config.toml
n_layer = 15
d_model = 160
n_head = 4
n_kv_head = 4
head_dim = 32
d_mlp = 448
vocab_size = 4096
activation = "geglu"
norm = "rmsnorm"
norm_place = "pre"
norm_eps = 1e-05
positions = "rope"
rope_base = 10000.0
rope_fraction = 1.0
qk_norm = false
attn_scale = 0.177
bias = "none"
tie_embeddings = true
parallel_block = false
init = "uniform"
init_std_qkv = 0.0729
init_std_o = 0.0149
init_std_up = 0.0729
init_std_down = 0.00796
optimizer = "adamw"
lr = 0.00188
beta1 = 0.95
beta2 = 0.99
weight_decay = 0.087
lr_head = 0.00524
grad_clip = 0.5
warmup_steps = 297
schedule = "wsd"
decay_fraction = 0.567
decay_shape = "linear"
final_lr_fraction = 0.05
batch_tokens = 8192
seq_len = 128
doc_mask = false
train_tokens = 108000000
steps = 13184
dataset = "wikipedia_en"
MLP neurons of a small language model. Each row is named by its layer, matrix (gate and up: input weights; down: output weights) and neuron, and shows model dimensions 16-143. Each number is 128 + 32 x the weight over its row's rms, rounded and kept within 0 to 255. Numbers have three digits each. A neuron's up and down rows have the sign that makes its largest values positive.
Before each neuron's rows, "fires before" lists the tokens most often just after its 100 highest values on Wikipedia text that the model never trained on. A number after a token or word is its count.

fires before: "–" 27, " | " 15, " |" 11, ")" 6, ":" 5, " (" 4
L7.gate361:180152121128130115166124126142117155141071192100158136179117115141069132052193134116100157153125129180178185157119124157109138161125168200135101180112135102138134182097128115233128159107138118181141106159117159078100120074068196146124098113106065125140152134159168156104147126170127107118107065122070155088115142108153090132089099184159164103144154149136123094143166131124152133131138
L7.up361:154158093108114144098111161061100163153119186136129086162126164193079110128142154166129168180143113145083152143153109092126136055116109111137111117110143112096161097106187133181116052177179190125108134112141135085119088142122173179125149129188125110142145104135112178115147086134096100156130087114127163159105201168119125120092101137160145091101165141078151124184157087128138125147117
L7.down361:138138159128196110184098149084167154125169128188146115086115156122155147129149091185220169106118084158130091131116170106133188194128067122166127070145121134128144093113145105188135127154165107184148111090120133102159154055140093191110066123106149139097153097110108150120151174113115187148068177146120167114095174083097113153116117185087100147100110134150092107110218089090157129093130

fires before: "1" 55, "2" 27, "os" 11
L4.gate343:135175177155118127086116154175174088152152188136100198136118126071182089090180126103065197150115103123101114110099163168078120120129134142160134116111102151151205085186119133140141134180163048146147132091152139161167146122153101114073160160090137146117130143067167108134069153207137109105097107104174128077134098163174142119142111153101117205134181130097175141165130151185169102129132
L4.up343:160140137148154085144142132123136082133141125129109133138196164135107136121141121100051120069188188107160189161145135175128115145126114134157098131113103098154121130183057128129153117095075148152137157130152132231148082205134117157105141112104102104111117143114186127128099135125123143128143171158138099081136129152168155086171122118097108147092100081145190112153127173156189177111158
L4.down343:122153092150088137116118135139154141119121068141136118134143079115090113128149175132086056150134087082093140183130147098107161103094100125125154112065176155101145113026090127117164113196119118095128089178128113099215145057177120138140148152109106094103127121173151090130153126150183141154155115098125100124126103155135095111114092203114100111099161126140156120095143140101120143176114

fires before: " to" 29, " of" 9, " that" 6, " to be" 4, " of the" 4
L10.gate118:125192187111104142102086128059115094146127088111153115135155142143106137149137171140104125104119124114100085110180111134128156133133148140140165109130107156098143108119119127134161104106251071124164061154154158126110164098120137120098126117121148063157118203125127132120167118115155101077147111149095158132113164094148145124119126113113130086131164141142153204162131077085092081061118
L10.up118:105127140081083093125122150096089156175162153104163128132134189156128151140170121133077167106194143084173089123150196126160163141155201145154095154117153142168138126080169160149115130099139141156140107158198107120160107109157114055141072090163099156166090182156125110083102114099125129077171148140165127118160089106028153129138121106157116145166188144142082133105135090110148084124151
L10.down118:174147171137150119165089196120106128118059109155149154138102129121134145132101105135132105090139131153145113049167096152093145133122087102165096129111086171155170153149155082122101064126120057163137077132115181131138105157189176150176113152117083123146164089079105160121135211148145090182074140148149123191101156107162082118076136112118144082153126161115131134106131099166137077108149

fires before: "\n" 52, "==" 13, " and" 4
L10.gate148:184151119087142144104083132114106134150161085154111105111133072151138090150125088164112125118185104129167094068180088109170075153180175164206145090144119212135127154115144124132127099149147125129132160164189105080107083114125143131142132130132118114147092130109130100075160103093136153108100103094074111116052135142161150120146129120120037139119140142072120148124164079108099072115105
L10.up148:167185162105088125083117163078086125113126126100116110163091146143147109143112162116100150158116103082159158111164172164121131107139154130211104144120139125110218087142076135045135105162133149150111137151078120134152153141091148123160148117139130118114125157083163130188143108125110107163090111042085215149129107139097170099162087157119103082145150181148148055111127137107176126105136
L10.down148:114157109210084094120112115152118156093099162177144127133066093126158146130185121121143152094120116174122090088097146129167136168161177149115106146141181089151101164117085137115166116137118141129127111086133039171120147100137183152125190099153124076104098118125136098122111107139153155177184189156192161107120161087095112137135154104187153159095139143162102146161095163111191162066111

fires before: "\n" 43, " other" 6, " −" 5
L3.gate15:148111122144172112131109126135117135155148101134219149116096153122152098140114184103139139124100142187099069148108148197117164096137109158074092104132142101092101119086131108136161108114153115116160103135053150147155130137090153111120117119145131107111170136123106122136123153170151142181095100139140180097162085101082107110166183133207157103169117183122112169129106142158147088124112
L3.up15:121146103137093122106141145117137185080076136096128138163085172082067127132049136148098073116180159161130142147138152174127092123090103130126118074106121147107211102059128154106118104091140136143121132133156114099116105111098126183103101179134191161126114133107160089131086200163130137092111161150060081127118106160112115124176077171122141062180154124153107201090075145145134162112172
L3.down15:123122125157142131140113154153144173129015094160127164116116164139093139141098078099061145096109157141156112110110139112167154156119190129121139134093158118086133135094072142064112159101155156113105109113161134128147159099114092132118146118110172130123144148044063154127150188096136208147185132111136103143162092126056114130132180085149145180138112109097037179105162162176118165059137

fires before: "y" 19, "ed" 7, "ic" 7, "ies" 6, "ure" 6, "ist" 5
L3.gate52:099149168118141171181073165127174147152132105121175101122104107157105117155197116119125159178156066118146179167100215136114128145140111145134105130110186088109109128165154131172128107125165157120135133174132185139128128104144084120111143162089079115147144097130160069078071085159104075117220090161118134161159109191134134045146160157089128136152090164118164083172118112068137053116137
L3.up52:107119123156129201111127140144091144061220133130151091122046083100160095075164144140158123127104073123162110097103140174145135130095114172155091085157149168110203113163117143143172070150155156082134114192158090150126137150127091108173114138121115151092134147130163145082106161130120036141153171117132138131153121130120202106120134224092176109130115090133183103130161081136160154101087
L3.down52:140091188138185054150060146142109176104124137078114136155070113101132115140120088129166119100151111131169076207130139136118139111164154003111099142160056115173142172089135133054121111123013118103095126149131161156110134133163152186132150131119152126115158142154120151150082092167160108106148099087128145143094141139111110143086135098119117115142100145108118152196100151090113160158166

fires before: " he" 21, " the" 9, " they" 7, " he was" 6, " it was" 4, " she" 4
L2.gate247:068172136075170161105103152119096116176070118115113110086113173174108111140107118070099133096162154141138077142094190149028119150108067141175131136090128164096146118186138073148066074118117121108127203189164143186155073104120156096095151092160144135186126140101149072151076127112134062142159121154161140164113086170120121134129141098164105127070138168106129155131117134119157148088124
L2.up247:087117146089117123140138104158107097080152144165121106123119150102121076113102175204126109115074147174147130138092137147113098107117119135130107126058075166130155133152131137125149163168116084116174062147112153160126106116203173089128085110045164149089175145157083145124168061106126165047133088119113129096176090087133093187091101131128154092139162135123106125134091160138120073151087
L2.down247:123155161076133127105161148087108180159088087154143090052115077126164104116141105094090164182198164115087098145103081134150191104130141114174114146137176132127123090153125092156114140143139139172086105035114130178160130129103134110231101098119158108136170163084150116120140162093138139157104096117144159116074141161146133100110126099062111153121145214128061167100203141147138103086155

fires before: " of" 25, "et" 13, " for" 8, " of the" 5
L9.gate32:095199145136136194075079133107087129151075132075128108087140093146135110121109164149097092119173113160167141065123130099070088112147116155086169119104135176073082133155150143098129163149159090113141092060075102097101130109133113125143136143130180080112123171211130089189132126108134066082149150143124158122079128107133172136108120103186097112171133097115169121119164134153165149098105
L9.up32:132149085116105079105175156086117107142151163095129138085104141125114119165075149127047096135146136122092117083106096092166095071174107107119130110156110192077074076127090111134081081122103100120103199116064110126209124082079123155124135162137136056095127074161099133083118175117066110141159154143133105124113098126149163133132110086129137089153131102134184178069139129170152102124135
L9.down32:076148145156144086095093168130049099120074111113098143117185148146140180169097087082116145169164111148138172108151102130105095179150098071085175116128103184156096091177067111161135120181127133145089145166111127145126070085158105183125097115163098157117118148133126108142146080151053118152121151192134136202170190149128108154155095150138143073098107126123133145085122121100083165081117

fires before: "\n" 56, "\n\n" 29
L4.gate246:165155132131131134152063211178092090145148176113154109147178151140078165114150163105108110149131232195118104127111158206120105141134092147145106121161083163102145145142134145132094114180127107100146118097116148118197109166180187186125110132107139170161111186152044088071154175147083111103152103130171139111141143115150119138145088135092160115107123132152136166156183122126151143119173
L4.up246:110124105138070177124136167139103116133108054122122112092131136103125080117137119138155138099205140073129176145103150165164074086182124150125092094116136127164151091116182191170078140111122132097156139181090137156137160165180134189140148095163128126180108141076106079095194110100103165154143172113158174107189140110103137143126202143130081173156113135152127096157131116037165174118134
L4.down246:166166167132147156075129106043174084137144074161136121156174111113101162134112099124105161157105088129119165162121150108111105099133180069164045138099115167154132121156110126119193112109145135096130108161121124145094129100163110163165166138146086152101119145137147133137139083187161140102053149094135145168181122121115142151119110032144193139098080087089129096160121103125128117124106

fires before: "| " 20, "|" 15, "|  |" 15, "-" 10, "2" 4
L2.gate229:134183153122110134179142094159108121133144095169134104144175119121155094171068180156136127069110191140118124131159134116161163133142073177072133136094080035117118125153107120107129143190106202117141095145083116162161095146137132158199133141135115142148141141089130134135120134166150095113121177098126206153167138135152139094129149122063055132097130188126155122085157106069118137080119
L2.up229:182136136088101153140133106083127166114118085162142079120115105106147129136127155145088104128148170052212111177192182114139128085070124134130095116156132153150185132118105194131118173127138135128131095054095110142117103146129123104149124107163160124120097097173136171080142117135140119152155166156065175107059221095123139144193134159116110137112124088195122136158086102157122115182089
L2.down229:139143255113096102134255133142126129145156130123091135125161130141129126156127109127135111122118113165125126161135141122106152142130102204121108129147124137144106128138167078101136105157115126122126128159130112166148126134122088125219093125118112142136145088096141127128146121138126126135149231146143112119189110124136137106140154140130076070111115137141133108139145121131134129108118

fires before: "O" 17, "op" 12, "os" 11, "ou" 8, "hip" 7
L9.gate419:105155155123145057171122156109164148182111118110152087154182115164128095134149113090171116126119101094117162150187123097078156166126138156150082173130111133085145156088106098213052073099152111147177123135123093122133157135172124141082118103165147092137126057155156131143138159140058164135159172097176145102163097121124119162179179095109069152151127143151207143123155085170130135139119
L9.up419:175188174102190082130125139082088058115119150152164069142180115096175088182120197128103114151101139135136119091129122226075133125077095172154113139101095113126107078077117057154118115122171133117081108123107150115118102160134148162094124123073117110147168114157155109076150128126191143082116134137074131116188081144121104149091084097106146135120143159108164152091083095036128122136153
L9.down419:137167116174195118188124070144127122174111144083119104122120065126093090166141121169138088126121112108135166135119150169093103128088115183172112114085126078146170151111136090140139168183124192156140151135126089095134120161089106117132122121127082117135112118116125126082073181139120133135147183135061147127129130139070132152041110123127124106199171113102137208127158148115123109026151

fires before: " (" 18, ")" 10, "m" 7, ") | " 6, "h" 5, "he" 4
L9.gate223:147134090142152167220175154161086147136214125128134053133127112156151131155117187180150123127126111139179131095114128113141114078091117185129153119130131142079134170125175164132128131087130125165134082102169135141161138081124182165098107135157148173137123141097101140139058161139135145132119132070172129130121149087148129110123040102187167098117109127121157156172144086110170130078111
L9.up223:136088126132151107159077117093139115118193140124171144131135169117129163119113127131146101155088143115161138116147130098163163103093069068083135135031183146057148090173150086074134171129154140104125085108127112137107119094109129115176090128202140197089140115106114118141094146127137174138111166171086158095158188088110106185147090106124137038110166157127061099136150093133099087186149
L9.down223:148160136125113143128224162137104150131045122142126087135059119125106094112150163119138188119189177157129132111143132151102063153071128203165094108110133157122189102119179109120152058126070164118073105118096130129116174112122113136122154143210083085146117101124103159166082146126218159130120125094136153158137159115155150143168137138159187099151102177088121145098119093174103174060123